Part of a small language model's weights.
Size: 12 layers, width 512, 4 heads of 64, vocabulary 32768.
Architecture: learned positions, biases.
MLP neurons of a small language model. Each row is named by its layer, matrix (up: input weights) and neuron, and shows model dimensions 405-468. Each number is 200 + 30 x the weight over its row's rms, rounded and kept within 0 to 999.
A block is one neuron, or neurons of one layer that tend to fire together. After each block is what it responds to, as a language model described it from the Wikipedia text at the highest values.

L3.up47,198,158,263,173,179,242,224,182,197,208,166,109,160,242,168,201,219,192,241,199,164,173,212,171,158,215,198,235,221,268,247,176,176,161,222,173,218,237,202,196,150,224,302,232,219,224,284,189,186,209,167,175,143,193,237,243,208,212,225,133,257,201,184,155
L3.up286,200,167,224,178,160,165,175,195,231,222,200,165,216,193,212,248,164,199,204,189,163,176,119,189,226,178,168,216,147,158,207,203,208,177,214,199,187,213,224,212,222,212,253,186,253,171,216,225,182,256,216,172,179,242,205,226,244,162,207,190,196,161,173,206
L3.up493,247,145,190,219,202,222,180,211,174,257,185,203,243,219,164,229,170,159,190,136,235,187,201,193,216,171,195,261,162,213,195,195,178,259,172,254,237,220,165,163,205,184,213,147,210,183,225,132,214,218,144,165,196,161,242,190,176,204,203,248,201,178,176,199
L3.up713,186,125,240,146,195,238,184,177,246,208,182,216,230,216,214,221,146,238,217,179,151,190,223,205,217,203,159,235,171,195,200,210,207,204,164,193,178,191,196,152,184,247,222,206,185,195,195,226,226,194,161,170,205,172,233,246,193,226,164,205,242,210,203,234
L3.up1570,229,136,190,177,161,212,257,156,246,190,187,192,177,216,167,173,143,164,157,204,184,154,182,200,208,193,196,208,209,246,216,240,170,194,184,143,257,234,210,183,224,197,193,208,187,218,187,235,187,179,159,200,211,189,215,166,198,233,189,252,169,155,169,222
L3.up1607,227,163,181,140,180,167,196,201,198,208,233,166,159,167,184,194,225,176,162,203,258,188,219,169,192,173,213,221,232,124,168,215,195,211,211,131,231,228,167,224,192,162,191,171,258,255,208,178,190,205,175,255,151,137,216,204,223,192,204,223,223,196,234,187
L3.up1700,234,179,235,136,236,186,208,206,237,171,185,206,143,229,167,234,201,226,192,158,186,213,219,224,207,220,195,234,229,242,174,192,187,211,183,182,120,188,178,218,209,179,205,178,235,209,226,247,207,196,113,210,220,212,208,187,241,200,137,212,221,215,222,185
L3.up1709,214,158,194,125,224,202,210,197,180,198,150,167,184,161,215,200,208,273,196,256,231,215,278,217,224,183,202,206,200,193,167,245,270,223,196,174,209,171,175,166,146,163,251,155,173,186,212,185,201,172,230,200,243,192,208,149,226,200,176,160,258,208,196,234
Responds to: Hyphens and connecting "of"

L8.up209,156,209,173,184,260,172,226,168,150,158,294,252,161,230,180,233,200,190,205,178,227,229,223,229,191,229,146,157,234,135,183,220,191,191,202,217,213,197,198,174,191,169,180,211,193,156,195,247,241,188,225,161,174,193,179,220,228,225,226,202,167,229,123,233
L8.up314,214,188,169,223,216,197,183,231,217,181,195,187,208,209,149,183,234,211,173,262,202,210,173,226,213,217,220,205,143,218,197,222,149,200,178,167,175,197,204,216,255,220,193,180,172,178,181,166,196,260,160,271,232,213,168,162,201,185,213,176,166,217,237,225
L8.up335,178,178,184,212,221,207,231,278,138,194,207,178,238,207,177,232,155,191,202,203,193,159,180,213,194,221,239,196,187,209,230,246,160,211,240,216,196,183,238,197,197,202,216,187,175,139,195,104,165,241,200,271,187,181,220,209,259,187,216,220,180,206,181,179
L8.up407,188,143,229,202,208,218,239,169,178,229,214,146,181,224,217,195,181,226,195,274,217,179,219,223,202,224,235,213,150,237,173,190,161,229,232,217,148,201,229,183,153,204,214,238,179,230,265,168,189,227,201,206,160,144,253,209,199,236,191,183,213,224,158,176
L8.up454,174,174,181,170,221,219,224,168,197,203,192,244,203,200,177,177,151,224,171,226,194,224,189,245,156,207,260,202,189,231,242,209,191,200,218,254,212,187,193,273,201,190,220,222,201,179,206,206,217,210,205,256,192,216,250,191,207,202,232,137,219,213,214,198
L8.up505,207,158,220,188,247,188,264,194,210,219,212,194,191,202,215,218,174,222,216,249,218,198,191,207,204,206,258,213,164,220,206,167,193,222,217,259,221,165,256,178,187,203,215,212,191,185,261,213,178,249,193,205,201,172,201,195,214,201,225,194,181,189,173,132
L8.up1093,226,182,174,231,220,240,155,194,181,171,277,233,181,213,177,137,176,120,247,157,211,199,197,167,203,148,221,197,232,198,234,177,230,157,205,216,194,222,196,246,246,183,168,205,166,179,162,257,192,201,176,186,190,212,284,214,153,196,242,225,165,192,175,191
L8.up1308,238,189,178,205,225,222,174,216,195,239,224,227,211,193,180,182,209,145,210,177,189,182,168,173,151,153,233,217,141,229,252,189,207,174,174,235,277,197,221,244,195,176,173,234,154,133,157,196,265,195,159,221,212,155,186,226,199,204,246,228,210,213,167,229
Responds to: Quantity phrase continuation

L3.up389,199,235,213,204,169,242,158,213,234,184,235,192,195,149,173,194,186,198,217,232,239,193,149,160,208,199,201,176,198,209,233,188,194,174,167,168,169,165,203,234,280,213,224,173,204,198,167,187,227,213,204,219,225,272,187,178,169,164,184,182,192,146,198,188
L3.up429,233,148,185,188,250,194,239,190,192,249,151,149,228,200,203,190,171,210,131,219,191,196,160,217,188,137,204,212,178,159,207,175,199,259,196,180,182,165,212,232,233,234,194,220,215,229,189,182,302,163,212,185,223,266,212,168,185,173,176,244,210,163,249,251
L3.up870,192,192,232,182,244,200,227,271,225,205,209,162,232,218,207,179,178,218,170,199,223,134,212,203,203,235,197,210,179,189,220,178,229,175,228,207,205,217,267,164,180,199,179,232,220,153,219,226,201,215,223,210,178,261,226,205,211,199,157,240,179,184,257,147
L3.up1178,275,173,171,190,209,231,187,138,170,235,205,202,181,193,180,130,183,199,234,182,150,258,209,243,172,171,172,186,183,149,198,185,219,179,220,191,179,226,180,252,225,200,212,178,253,179,221,206,235,200,198,216,211,256,241,171,202,218,184,199,204,225,188,227
L3.up1203,177,171,242,189,172,237,190,175,195,138,185,160,199,212,171,199,172,166,245,196,226,256,210,213,191,198,185,165,178,199,282,223,221,220,235,198,205,282,202,168,196,204,197,186,215,179,248,177,194,229,179,232,162,161,155,206,184,250,146,189,208,284,159,207
L3.up1512,160,197,134,219,206,195,233,206,197,226,163,196,195,201,200,205,248,178,219,194,262,148,216,182,185,198,206,191,173,225,293,158,241,203,218,188,230,208,214,233,248,207,216,258,212,210,220,230,234,194,260,207,182,201,178,197,153,151,165,216,224,183,177,228
L3.up1630,183,185,234,190,238,223,225,205,253,221,126,212,248,219,196,225,235,204,141,203,215,177,180,234,206,215,250,208,187,188,228,231,162,230,181,178,196,205,227,185,201,197,192,235,133,189,211,236,208,187,238,169,172,223,243,229,191,137,190,170,214,206,161,217
L3.up1805,151,173,207,139,200,226,211,166,158,239,219,179,190,164,223,238,160,116,206,192,162,172,185,209,176,200,153,264,161,225,198,196,129,187,229,202,208,204,175,277,231,138,215,152,199,235,188,211,199,199,242,170,229,239,208,232,240,146,223,222,236,200,231,216
Responds to: Quantity words before nouns

L7.up1154,140,190,246,234,226,219,165,256,155,145,209,228,232,209,150,214,192,227,176,227,191,213,236,172,214,176,253,232,176,263,178,240,147,161,157,268,216,166,180,236,187,159,201,225,197,204,173,144,215,222,163,187,244,194,185,223,230,220,229,221,186,163,154,183
Responds to: Quantifier and intensifier links

L7.up887,197,241,232,227,214,205,245,208,217,179,211,186,171,228,228,230,191,239,268,227,219,220,152,209,158,224,232,184,202,255,252,217,213,229,192,209,249,146,178,234,173,208,208,234,217,181,183,211,229,258,158,219,152,188,229,200,193,190,202,155,208,238,167,169
Responds to: Plural quantity expressions